python train.py --d_mlp=768 --vocab_size=6318 --tie_embeddings=true --parallel_block=false --init_std_o=0.0257 --optimizer="muon_variant" --beta1=0.95 --schedule="wsd" --decay_shape="square"
MLP neurons of a small language model. Each row is named by its layer, matrix (up: input weights) and neuron, and shows model dimensions 32-159. Each number is 500 + 50 x the weight over its row's rms, rounded and kept within 0 to 999. Numbers have three digits each.
Before each neuron's rows, "fires in" lists the words (lower case) most often at its 100 highest values on Wikipedia text that the model never trained on. A number after a token or word is its count.

fires in: "of" 42, "to" 10, "reception" 4, "time" 4
L3.up7:413522511519511554576526466629479532456450504459491434401479518496507486460482521481497513503574423525496581543501450537479550529429531471555443499510496500540476437421445458540496484589588629508420478547545520515512496463556453425461484527585539520512517429555413444506485455464540558409473502499497484489503515518340511527618473455558520486569532534408472485556437515490424539482407

fires in: "in" 57, "as" 11, "according" 7
L3.up379:486497564402533432562491597444410544438494441545578504451486437492491565531512515559467487453450440493505496444540517486443522539540428464519548490497519456514373425488549551518539392444460481586488444430451482470541521458504441499507431473425504484466453530467408379497459484530506511410512527577531487539414495544490377493536592511460489536376467479471506504537532603504480486497545

fires in: "known" 17, "in" 14, "to" 8, "made" 7, "appearances" 6, "actor" 6
L4.up189:515481518471440479512431523523553615397535548396539533417430548495535559484508433500581562483547514507578530581421584466506513515552539577567589500541470534561523450530520495471425461506505478465561559481397403451480478481429560489444511502516550517486444434530535385515394515508514521478469429584445456411528554504568531595543548465435439532487566551552386533503469477441434611499499

fires in: "during" 27, "of" 7, "made" 7, "are" 5, "after" 5
L3.up60:562475526508433535567516558441476533476474522468527507432491449399467392588474554519526543461547575466549508514616416505470553513480506501501393456534412501490470590509519410440521506521492450532497475470468551525450477432512480553545487482428462415421455479595458392579511506481460479443437431400484495531520507481461563419503458513459476422481538500533521485471498530497474559514507

fires in: "which" 49, "construction" 4
L4.up417:416633508509564508441452508544508541486488500504496481516494395527422432502509512496431625433516514505496539524492476533582557514468467516444545545488400522549549545431493555478623462452477549464568556497406513521489560542531462451527505449538505531482477529539486592465561464524491522530447570552441518502483589488499535496553553512439575399412513486575469518552547582457540433580467

fires in: "an" 30, "a" 25, "is" 24, "was" 7
L3.up652:524405508449462566521500449466600501497511447514590552493416577512528581494576471484481420518564495476520538557506475507527547582511578527493516494444528559413606511633494467510437476381520517444514601476490459520550501516578534562575463553501532410500499498552467503528497475516416532496469483484458408481518474407432474449630464481510526375464472545485516501557472501405612569495513

fires in: "and" 74, "a" 13, "to" 5
L3.up725:422596555446529391537538499504581520486515446542429496426496416432478394540616401516456567486476461484554531503442601478439481535465415585548484470514473518533488577449416473537460438533549370508533498515505429459403469510530565511569544593470521513521505536494518483484436449489531552519482530525487508568448506560500501575515547426530519498494496485421460470414519481524413454475506

fires in: "also" 25, "not" 20, "eventually" 4, "t" 4
L4.up571:531539550465413484397620486529382527558540547608529515562447475449553518450571493441500506459541520514475512490529450578490474481541561488544605531473374459466462508428471341539410490451514581483486495560511529452484551579505490488499487423483453561484485418576598465477544509515493526509587510542503496483420542500551458535554527546502403460554517474477373537550494446496544504527574

fires in: "to" 28, "in" 28, "of" 10, "on" 10, "for" 6
L3.up36:523549473448593529534455403476524527506495409505490562535587482463534526523443483450563520515518501478437487451517521549478486526527517499601506482436431533562415585538518456478460440388433470500514508600544507524471440498551451396418536518505366418533441477473560449488462475454423530489548457514448454524548537486435447554532507585554474491502502528524362520498522479505481483542573

fires in: "and" 37, "then" 10, "later" 4, "eventually" 4
L3.up9:493515503439503439503522482469435452497519491523521572500512437490525510539641514442502515544524513521515519497404597469498525581504483478520546530440497496526465506536478514470517436521564486492407578509539492498654447517535501521523487569462531522445459359492524437419459493458426599472556510437521471487555525497606465587473455498522499507419481514496426529485489559491458438488538

fires in: "and" 94
L3.up362:556600656433473567485514462510482461503491592536499539532371497534497489499465458550523553529532507530561470493501549487409539579475428431545539540514426550485452525521513478563627487540399467446461463527464376548597643484508501503516487440581524491436495529545489450543524525434520532466556531451442509575496407589506525509564443486391522465417489571498515500533521515548422470518450

fires in: "in" 25, "from" 10, "for" 7, "with" 6, "between" 6, "by" 5
L3.up370:512543485468496463444490516459477477416552496517449474473506573393425579437443460469437547462541502564408497574515464473481448466410544505554479498517453480502436498546521487439529544514487459531505458434487538496415494482448355530431501466521545495472566445513514450542485525500523500483532554533563520539495416460503563550530431387488511424583480536450504512507437468474410573444439

fires in: "s" 29, "of" 13, "his" 6, "her" 5
L3.up8:538449472533444538502512443519547544538481574507499580599498643493450462542571570478356529519508589505489456501462515570626482421502453555470518442581421562435518589478492527423501458546473584409475582527615475577560468491463489455552373481532496530509489510578416535566421518486360492441432470515467469531425550563422559533560447580475471513552480596519494494507515537603602483477518

fires in: "first" 47, "only" 8, "third" 6, "existing" 5, "best" 4
L3.up71:562511490510505349442551501468577552551430494547417491482338459561417475519498498487406520579520568487441448498482487471441505524447444439547472535521527464480625517628489480544500477587558537508520492398507481496441478460490456534645537480475544426509476524493554463529440526481485455539485508493504505455491554515471593508373550480521545476439420387443500438529500470489415490508485

fires in: "one" 35, "no" 11, "speed" 4
L4.up166:479463439462440533481551517501571520506581496466476526551466525474577527467503432538435445436550604442469480512505483450476557467426567524465471466484456512495549496465546528533470469461588504455535473482534333471365456493477474511504509521561470486454548468489532511512428565475511606459494520600567444566581567566518491588532458563526467465508468486495518486560441554555467519534448

fires in: "not" 26, "to" 24, "well" 10, "pld" 5
L4.up736:536429453491535557500421467477472581546494488384504483446573544468535532466541487491498509516498576539494509516487530522515497550517432529496547550396421519430606431508459515488445552527487473547552453452386434413445444449498503409468519442481462457406567418622537400591484467474513578515513497607506520388530438537537448538564472499520540486566503397570429440484401553508505502506499

fires in: "well" 32, "not" 13, "far" 4, "nearly" 4
L4.up369:498551463507450608448339535423473447487545419476444599441553542587470618563545530494474522488520473496470462482546555533447469589485478503461573478461449479428540550462462455500537452491506546451564500526430519476410536544474439510514571422563495502471492582499545487524472594437531567450567493497532579458440549410519440441469425522542535492493473594477449445516484501442524565547474

fires in: "11" 14, "a" 12, "is" 10, "six" 5, "12" 5, "most" 4
L4.up116:502476451488485449467510431505522556521496474472457471513539541453517568464588462525426479383524526503453539470452495499555472523481507499461455481453519515493465544587483456495426471511469525477583489517461489526369531392475447556505518524457456488485486456531543535542430484508439523531567442646470506526506603494612462529376518475566535459586489485520484492380430524546486485534471

fires in: "a" 28, "first" 14, "last" 6, "his" 5
L4.up609:453440505459404586496454580465512525482469508584460500475518439479436501405470493496489499440517488563412560512405527475481541557506425506542447330531553524501483561497488418484590517407516411510530432509478476513445449474478482508510523544561526501533422503582497495523512513537488508485440524539503482526504536512489571450457510501550581539470443621469547520410511438501575546510609

fires in: "this" 15, "which" 13, "that" 11, "one" 10, "addition" 4
L4.up264:455586459543514522484469561457494500479537507497416468486490429492556543563500585484494499453540530495464566491408567519440491501459487526562400527555483456525575578463450529494419417521457500443575523509554440437510531392545531433446486553546513539499533478478571545462546444473501535424481453570478442575441487443549512456561503606469541493572410550480505469513504537538449461535571

fires in: "and" 46, "to" 35, "or" 5
L4.up627:536612507424594464551506480484483479482547461542495454560487514551568459456530577521469481489461519467493590594504520498472418531489470486564562571481512494468417475462473563484503470521503481493471456545534357468492601448507507523501484418523468513506493508431522466618470561412503463563639514493582511597458497542517490545471461446548492477454508494567467436513448471452539511558516

fires in: "to" 30, "with" 13, "were" 10, "also" 5, "by" 4, "is" 4
L4.up642:517498579506457548455472548424494500472510514467460552495462485505499506370458515464538366435528469430502535446415461493492523605559592490510468474487442397570443513432516422468474541560515433478463502535567437553533569528436460487530539532441549437415573422555542461491501428486464461522491524503464522601527457564524578510545598496488496490506490496460408519522502558494465507445480

fires in: "was" 37, "be" 13, "a" 6, "is" 6
L4.up380:496424465535545452532527431498505480490428527550444501512424505515546478444543461486473478493531574489388490538371488504582491598378563562517466423493428480622428535440470428473446455495380495573565536510517498443518520479439500460492471473574500447497566494484505478518520473480556422468516451543502574506508443502501431539580594563497453563517530510530499536564475514583644481473484

fires in: "a" 40, "an" 10, "the" 6, "shelter" 5
L4.up740:515518511545413503428538479558508412506511496523471505460462544518586498554434487521483539450542435465592356500441509476568562609597632422503551416486457517520578613467481464598507468521537462448467594463505577427526509491486530526520440528429631564575578439529479468459510540525521504473507453533550499492479534514442507526493506445497516484569527565496503463476499523489539592467531

fires in: "had" 21, "after" 18, "has" 9, "and" 6, "before" 5
L3.up141:507627418506556495608513521547518530468450453435477564493492518547467437450544452463559510508594378471501443485559543515528513490486545517462524491391592469504511497400508489425514557507456522515482537452509513510528548364540461536470466495481619490444539511500537473615495442381531455493537569465458534515585439504529548500418479429478504415504537513560460523523465639549429405463419

fires in: "in" 21, "university" 15, "career" 7, "economy" 6, "constitutional" 4
L4.up488:524486510406516512479476483497517506627526495432569492476594496523510536517509547496498549533542572481450569462557481609555474416507481537482601582396502521563412534549441529461579457395493517519543422517523489460546524461430443425344500510539584415594503493423514450432516536408535419524493576433551437442482516471492578536546606531523483484451533543549526511511510665500429540450441

fires in: "of" 34, "well" 29, "elvis" 9
L3.up546:546495571481448495455521391466472518542517508506535546494445504535493497547513525505493494545460541501432500497460577446455458650492465460503536465569500480388530532492537564470458488441424585488558498509426401405519478555458485517478465458572396464523498432566546529580427588528463499477515491538505325535430538536546492510554466499490550544503511485506527572497554418491455493435465

fires in: "at" 44, "in" 16, "of" 10, "university" 6, "hgse" 4
L4.up347:517518522419481568446565547450495464520481421452446404552506534515548527461513587453558513534555548430465473448556439482572466520565467491517548548556427453478463488469336473466555503504391523521496475490472481564424500436487547518527432451446466483518491553507503479453532475428468526542462510463470361502515500472403525468506529478413612553423473524513525419519567471473493431537506

fires in: "before" 19, "when" 10, "after" 10, "until" 7, "was" 5, "is" 5
L3.up151:494401512468479491518469461463488502523556513640487487537454544493539492502473372368513473517479503545595420458502476497516468510467410537427541472533441478603508520547465472486456486474502537567502503499493402515605402464638511618490517536560494561476447470501581427456643531445510522497488501544556473494500476575521511527532503515470424481457463533618481426569484500518580535505538

fires in: "as" 49, "total" 7
L3.up222:399511482570542563544494513498435478527486501454584493603441574552570481510571494498528515546529569428495523506438493506515560479420485476507557516390443600437488485563553462471441488513544399588479475479490575486425494596523570503477393434519470537491500532548530498485560433555519502549507432531442426489582481481536463487508483567495511542634494468572571500467443523420439576494496

fires in: "the" 43, "it" 16, "him" 14, "them" 4
L3.up247:466419402499498477542388547487378494480472449497518568458538493332465578522597482428528462547535552491487454480449471458498476525324468463514479521537500553506496534477541410483502503499493450485483453532444514486538519527368537517551400500525509508471419430554526485563564515505539658502548455446519504468561542485525432547331463498538485464557538499487554569507439408602549540450493

fires in: "it" 17, "we" 14, "they" 13, "there" 13, "one" 4
L3.up347:456527468481497528524514545488407549521409530520473447360535422461441432472523608484436460468544480425539517539561546543497545483490478580452400445453393533405477505499475520562501499584437548515441499483467524514488503507553533541579574525543489488507577544523558548496488493545440479473581593515561519588419588538557517548433440433591616451476449393544494428492510463544492423446415

fires in: "in" 61, "on" 11, "had" 4
L3.up257:535494513529471497503470533445429473623489484496512533551537562448529584535518500533572570439415548486548511474545561548492491609473392379566507505445423436471444469459477585485536497441469446533477477462527531547507480541557399467513540528424464494417513589511532492391422502496548559496499530499506531562494412513529521465600571442456579496460555481503524611407464599475506468571488

fires in: "known" 15, "made" 13, "established" 8, "used" 7, "born" 7, "referred" 5
L3.up4:549625546477540543476462505551426498487490462505546546558508487473508538464579514527478534423499461401539497489549522486454540469566485496565535530479518503461548568470526431458435445491530577495614562441404436438587419629485470564445530506525495477473431534463553448497556451457492469334398440456464502453559452399504543500480451391468521499496540466574515479425543560519526629511418

fires in: "with" 27, "of" 17, "for" 11, "at" 4
L3.up157:548524585502558604540500575457460475432463528559498455550497585477530567463515457496496498549498402526476471516532511479494521546506429494541584397473435420577402471384535513558448428504445526517530495560449497531499483464517431412478512509491503530536465492484489388508612531459533442429531446559419448560546445516511473509533527509437504481452530588460423485409635472540470420448582

fires in: "the" 68, "first" 4
L4.up164:489591460497509574506564485502492481477510494499547475502506481600452486515414556505520514469523457476477496561443462513457509659454524532537568501598552499537553529507532485512478460515485643493485569506445515450669530492416425538405514469447516520414559549464457387425560502640496504477563503585527482453461564551557485470533460520590520512457559474544474496454443489524485527482500

fires in: "a" 61, "an" 20
L3.up406:546506514403481619443450545444534452516536556542508528449471564411477533435464482543489512498440410518475484492521442557481507601502536480469510551543448448542523467569536472489461486403514519412566585454493498476496499560493474558447389429626503509457563499474429403498536603412529450551530504429570504415499454573604553540454483461500456419499596534550443448471424480476526502542440

fires in: "in" 34, "was" 11, "the" 7, "by" 6, "on" 6
L3.up437:509428503578473497536537465591513454471503447446487460534516456596475579459570522477574558596550547505467529504450446553589446471502581460485529431516399569540478586425436482460550550429531480523524539531595554569553449456512529382529482440471461497475449435617575477491561463560531442580523552537433483570455536473428470588587457522523576462452486537419458537487627560531580511482476

fires in: "it" 37, "them" 14, "her" 8, "they" 7, "him" 7, "band" 5
L4.up133:472500466420571479493535513397377509515480436476516481580463525480506386411534557492480563542520541482467506455451459464484514435487560575459507523476436450457507530496501428437466509423496394467475454449617564495464494447483472504616544478374463507491600495378495524482522538554536433588474483470498493604523488462502497468476427490585473461452467486569441531541525559560445480397479

fires in: "of" 39, "also" 12, "founder" 6, "while" 5
L3.up704:447492544445511496467567460426424475538456538469419492516461519472480467563488506477464420484523452507442537500539476503447600509497483530651576512542506590533487512448493471470524373445532438553490655550447515442541480551500508529602485505455540313526449458548530482375502461446419474466469462529533452552376503476484503469501420549507419540467489564480505535452493444417499502549549

fires in: "with" 51, "such" 9, "and" 7
L3.up554:493484526529545580538538413464578479515485466534466542544455392510559480487548547581442446493498512512452534522491453499465406639402482409562462451557480422498489411484471464567464493491508490461490511563475419547507507573525495514521538532492479497558496637508493455504444602567512455537499500487428503479444487552510538544565514417485474509505485586494554532486499428577576437489555

fires in: "his" 28, "the" 17, "with" 8, "their" 6, "in" 5
L3.up490:407497457493410468515559526483527499531547494496452428507494480446565598320484487601464455485488523545478602525437467526528514485572486466500496450476437522544465613530404534503497440542499468530576425549495395517442490537384442494493609380517438482497550437577472526498403656502565482454575554501542532485482538551516462494542475508576522451546480619541478517529518500465549445480551

fires in: "he" 15, "player" 12, "company" 7, "club" 6, "team" 6, "they" 5
L3.up523:603465544426481487559526533530512511522541539544555486405456525536485441493394458540591412498449415506468469506502525509545576545482504543645529481497499522556444562433471487493490507506502632459494477545462480561492536435479432506515452476478562493511500565566540610516522503503353487489488455497518499618505409497515493427481362558552545415480528455519429566550490486504403528556465

fires in: "after" 17, "when" 15, "on" 12, "although" 8, "as" 8, "while" 8
L3.up583:480474535390534440504522523501445497494457578566467485530522472499572584540477502557513465429407437595489506400538534468544615539518477548545504458480393471469396513480483461502520423518477451511502421485513559347539554454567458496552475503430501546397411490518412487442477516453440508405457535571600477520469459490497486396539584482401512452467412525570530488479494587458448550437490

fires in: "of" 49, "west" 5
L3.up740:466486631513600406482482459523557479546481484531450599519577422466499488466556575503509498487561474419399463422527496499540535473488443489437427533443450540520496520496469498435540449494530513495448605546495535482440555440566543464427482540528562449536554527550547523532500525589553559506539457583537508627615502480533494469440457482505417480533546525472423504498489537520450477408575

fires in: "that" 62
L4.up88:513499494514549430504539496580489531512553510537500495501620543489568485518532510512494402423449492609451428506513481620502491464489521518565562481497446560482513469573383619485612553509496515432521430453526465494475376517533549535549467489464458519507500481555482469579545470530439399523467402544510442587532452397530580459534490522468475480537476607465500522573541495432582493456545

fires in: "be" 18, "being" 15, "been" 10, "they" 5, "called" 4
L3.up432:474517412389475498518519485480540497492526478573507502607488517534516507517525486445508510548544476536436474501509456490514467564455489445436522478501415504521448608470549573551541370467501439453463504516527507476555449490437529492526534454478510559446575529569526398526563451494431441479410437521439483483525521518448428464503425665420466480525442477538537581554494475516510450508527

fires in: "first" 32, "well" 16, "best" 8, "its" 5, "a" 5, "the" 5
L3.up27:488472582533392483569529496476457457423541452550563502485495513519491495568563503457488521534450461403495450446510506470406477583547453557456531473444455489451508637667586476506423435506497490479533530486508528379560533495488428520547492526560550518497524483514498483446598511529482423508526499497496451523535483601486539564422470505576650528439501460542453432476479419467504493501447

fires in: "the" 25, "this" 24, "it" 16, "she" 10, "to" 4
L3.up365:469636511448475537470556608567433514542486589549436487525442528490496495514524411470497434500443532468510471555545443496396436584454437532545500424530547457502472478509481542559569495474385514472420458489416532512529479462617468461609448507514535543448615447534499513459511530403513443413517478488522479548517512509530492518507527483457505464484492505462630512433572474553497471471437

fires in: "his" 36, "s" 35, "was" 8, "her" 5, "were" 4
L4.up479:519454488467518547554491429418439466591512459487574374528548484536465531497539446497505430522503570455394532442523514513498544567531506483500561488481418485536474533459532446468465538488516437534450469488443470401522518400448449538502562417481593492475561480537533438558535644560446472512550516505511473506514515522432561548543455476504526500503470530453488580454542560480550549519509

fires in: "to" 67, "would" 15, "cannot" 6
L3.up572:441439479583511585501598570551461462521560508475488499508468460502539521531423533564544472535561559461497483570496483518465524577408475546554519486511487415573434395435453509498541466559503555492646578541413424475500453427519564460611450517366552464485555450561496555516535422517510577536559450521466554482490582497505461479520525463505530545557549566576464473515460551560485472464427

fires in: "the" 62, "and" 20, "to" 8, "from" 4
L3.up6:468464510498584557487371507482550523505490462496490518489506406324497442503593564411503443487547528517536524548479484525490481574487503473569443454574526540482456509458570489552570409494385463475539517506475491462544466492488408479553365529515554456529554445546511476482490537406491541427417492490514540541497479647589508438592491504519500513475481473450493638508509489514460410509445

fires in: "has" 39, "and" 14, "once" 4
L4.up325:541497493489505448538447490426484507661537556495491613416487504505519485530592526574506497387536479595397549568530502484492477531491475528481450468459539553504547527495446386460591515425439513485452500386455493466551509524513541517601511538548478514413478523512498537549538469440476446471516576474535440568548493444518519584540501541562522396521405562615592465591477571530649539529481

fires in: "is" 49, "team" 8, "was" 5, "t" 4
L4.up19:534606443527461512544525628470508495502509489496512514540507562402525564546545480536475478523499485568467496433494498527420464434482414490475507485512537501524436619498475455444387527625571498536441526571466474539551432423557474469568433585401533494513486462498527522618595571543566469479476554591447431580561482473432518557519491423534511403525478576497530473510514541579571516532406

fires in: "his" 77, "its" 6, "their" 4
L4.up161:505532492476511594518535493399422485411479562488473499423511565461495595440541475591452452513510442446425603390472407355580538479565603430541482433483463464461506582548508476563553565477562511523515535506533527509512476478571564466450491487505416511498530423573454497489439547486543542497527573506472485555455523502460536593609460430482529520489421525509504535552522496474625489531485

fires in: "this" 18, "that" 16, "same" 16, "following" 6, "main" 6
L4.up600:502571537505514584588539497470463513523448444402477491497464485557497371567479541515468496496540478508479557466500624446481546435522543535518417555517425626513517513483488558494472444511557480472485550451474430541436505553523435524465442518586503535458467438587498461436470445487516560470489512508466493480466506494500496560562500461431569490556515533394599497463484463575541400509566

fires in: "from" 51, "between" 6, "pos" 4
L3.up700:543521452462458542542522435441537439448491499600503489505452504459461437401614481542481479480510468496477461522463506494531458435485501445541510516487493541472519564453515612554477484506486577629431590554506409490444576507519521522481469485466562468584545407616474418539442608502494442557429445504540469425516618533473516555561414480495534494491457537534450556600470459449532494446554

fires in: "is" 30, "was" 12, "s" 8, "are" 6, "of" 6
L3.up321:441463484447512511579442582523489589506494534533531506471404539555503501457478439509488400486407484502487524499418528484500497535476501475479456523568523454483470581436405453595546468557490560551545454613525545530629521483491481513511427477430571480460544528384509525445414506584481446427522418547457496547494550467553539516433570487442480517492432556478478481533490462513428523476503

fires in: "of" 45, "that" 10
L3.up130:472508501544527565422465464533522441557526523527479524531477519489475372528472554565445452491551551445510542558491549499535550484493484560467565572441475587456632452541482501477527489531512538487514517489503395520498432618458513516502466409441533451484477535555535488436599447518532449547438488553458463422555611545376551471501611546500533448500496608544480560489485613484541502481550

fires in: "to" 51, "i" 13, "we" 8, "by" 4
L3.up109:537504461522579561515569566584418400457499546446504457433510527460527551542513541538557417588489473563502496564492519438485549556565467505486588616489538491445447425463500439465410496569524572501515512487443494472535487529528516428530468567487509554406526467544492458503479492430523500397607446536459477428483486483596495495514454477517549534442442511484504477536503467509477504458499

fires in: "the" 41, "a" 24, "it" 6, "that" 4
L4.up734:514526470456508496560429471449539550444466451533494521489526486497575577583570544471519499431582489466465472531390428529402477475488532497406449481554483589387429416504492429508498425401478500399497524474441386436504595470551539471420557452606450486501457515466520516526460471543497561416567497524389458466538522503486463546498507500563410585563457553467521474564587556461476502504507

fires in: "such" 23, "as" 10, "half" 8, "so" 8, "rather" 6
L3.up103:453533452554503532500508516445558539509409388470473445506505496517515378485529509500474606582564565487431457516575420546534442494479401545445594544436457580497513423464506514498559564531558568475559467524480429500436584475488526586578450420489437535456577474512513486530639574449504472514543514478462549516546486503497492416542479489487462479494529526542633527532468484453478487445425

fires in: "the" 74, "s" 4
L4.up766:494452402446472592486427560552590500460527438525532563520498561514499501538503509504488482547483534508528543544463487363539456477544468531508478506531541428540522462455550574519493447509422539528537500552369449456559480575382473557580569406582504484484559551380497410509495484455498468534464492497554509506470514522539551603358491540469459453533533537506534437517429483463463533461492

fires in: "a" 30, "his" 17, "its" 9, "the" 8
L3.up606:516377532507461469461475559425552478495547554478451479497495512492441474431542408506484471449483480550463540512432540520419554600436535488504442483473538446557554586438599483530571473523485609515539420472566473545610515425411495500492421465562486484466534516482472506490484476517496508546480517538431568574527473523583489468445548462584527578479456598459475542474457593574532614522539

fires in: "this" 15, "is" 9, "a" 8, "however" 7, "that" 7, "where" 7
L4.up388:506449457567511550497517576568528458487454493511537460557347497445452505571542565590449456519549496537486546509595517489564515504483377544505527463499471567566488547542535594404382486514500505450590415505503494566583467443538511471479458429512489521496480492540493542527514450501584463457484436484521574520520537522516526468547481484456517397513577590498444383491491503531484526526447

fires in: "be" 28, "not" 17, "now" 7, "t" 5, "really" 4
L4.up423:457453527507561460591591546469435457536541550520452418495506508493441486414419516481591546516511505535480568406549540462511526547442532451499504557491388514536407521400516405506519527563458577547495521463487434473456490506474480457476514544469429439475538468524624428508365436470497483517504449572470504546499429611476483529559441550469526493521499470492492546556438520469503498499540

fires in: "to" 66, "of" 12
L3.up459:458586558483514534574539457510519619470400481525535475449436480420409498494373539513492455450495482532552536507444537508454448556445534524548527461560467436477353503521535556450521565505463462471531441479531444512560466498520488481500302513468455444465534439495526514492526463423423467460512529460460551475507493548396489533441505605455586403478531613487532486426474507523430557524472

fires in: "be" 26, "and" 17, "being" 8, "is" 7, "year" 5
L3.up227:610530467529478450447522434453509669506524541461473565563438533539515489445601571574485552432506504524457537483542489567544495470460405514587486461577416494511500589434511461562582532515488554506498536510424473510552557530489557604484464465535559466459420618467421440498547487422417457506417451477459523547480527501526495530530511532508491537471529566499499488463560463571623473546451

fires in: "the" 53, "a" 15
L3.up359:513490517445507459457550523516525423503471414488435512417429584462411518504473505515543524552541417439512610496514435504564571564562502473414387441569504523535536478481582485531553474576387495505484497477472562470385516433535527515519555486494514499351563511544461488382617576502512546557511477510533487488514471440518502547423567524549466438554512537565539558463497386478485450511435

fires in: "her" 25, "this" 16, "one" 15, "10" 11, "that" 6
L4.up655:495548520522514523499580460466488489492449529503445430512465461470609492518567583464483440475534536551387557476483576509418562506473440616621507441529417494438467478489541561523480455394533434446530536493509477575535474500505521485413501485492524585409539494390519483507588513507500409494346474445451481525530511593538450392531463587515511516473487481557503528427503442560553416518490

fires in: "a" 70
L3.up100:454475461467539543539542503581543529558482445440370366509505532551546467513472484446514549485456406489462473500511489527422527427441504630472473522532435585524583558572450484429545468485522513463497607448566582487571532440526470438604489463628572509465509490498581549470483423507463530537579480479421531503613473447588570467540585435493477546496471525445555470431486523584470509520515

fires in: "be" 60, "begin" 5, "being" 4
L4.up98:502566473449474535487523504373486542416544506529534479500543495541451436523597537503580484441469485521514484407529570517413490440523514440470512561498423553539459536564506524495513540503447494491392497456521480403469607500598505420539503467538510391485423473532535439444512482451562433458595460484487446546545643508495485555516510485542596538492480499506522458500457540518540526568558

fires in: "a" 56
L4.up169:565552517501436482449568471527450531577521482474452403638527500518547527465583505479617441407529380491480525475512503575539394492507473445505532479477463476522473509516439445452510535427520520425459501546650507453509547556555519498546544461495544551489596521518433556521493569512525537532518430515492447500447446508582505498635570542523479555539576613513537558488498489429511443453503

fires in: "be" 49, "year" 5, "begin" 4, "theme" 4
L3.up216:467502485537445428548463442506483486566542544516520531483475444455590430440630449524504519421495491483367544572529588511457524538473489488470487539531482425413597431466486486607487476561481554548482527460445444541460622495538498524499475482488554521388407510510455570573505487541545485451476465431484453515552592533479621600450500476572539417413490467523532525480425502515615390499557

fires in: "of" 51, "he" 13, "his" 8
L4.up87:521494463468624579551481481564552416498492467535500585437490443504435433527533584465498518523505512523492552444490466473542421476546509445597513493473474536546465558446468503506531436530413500405560493525529551568517559517463472530451434517471483574455500525578461490443502477541398545407560472546538477430479405469535560478554493477446630492500491509645437556553520587514438483549458

fires in: "but" 51, "and" 18, "least" 5
L3.up399:487522490551528495362473400360519570508520540431461497581489534507542537510388548554518547454487421562555535492457480545393558556483483455558454498518486472570530540495450534558613566481527444505530451544499541435522448504530540571589513529511476514454552451554424565441463519456566499463527510541502419494492459538518574553563548509528560530556498500514524558602476587633576590450523

fires in: "to" 43, "during" 9, "were" 7, "with" 7, "after" 5
L3.up674:530573557450503566502535496509582481430537488506543500438562417511427539475482482529538397454593495439456503401538457465470482562465515483606371481550489474495393550475612454465455496552548513471523526532516493534480507602495546463603475453486425442440501521462570499545420518507502456457536573533475509499410472478470518501576495606405530446463541463395496463490504564484490527389584

fires in: "with" 45, "well" 7, "while" 5
L4.up459:475548457518468535440499476456535464429467553522519500380549569456489517473584486472473417548537463422522524466532503425478587585450521445416502564493549390471533469427505549402458510491615430521619599542435481519539597486510562478533574567488470498482476505521432426417435458420455498407496600446398444483395447521527476446499445552513594470450516536477541513550453564502437474493470

fires in: "that" 86
L3.up417:539573504557501513516491569416511481477552528423469493520564588545486528597452487538491460526579575556496448490486558463523562469529462489569510497465510560538402396534547538415438455503454495519439524431519460413504515522498558537481497432513635506389536416562568466435503434415433494515468489500487497597487483420562539563551482555456515502543524539493516509473620449409559477537503

fires in: "is" 29, "the" 15, "in" 6, "for" 5, "a" 4
L3.up249:520448457511432462485473600512612515488565453480411446525456516547548518520516503542537568525550504463425567458496448446501521547543486582462510524527485522532390468601564511523446485480488392499396521449389478500449577448493383548446506556510524545515498469525545511467471463432493543505535510522538464470440494563410478508421536635533477449543526566433563502425496529572520477506538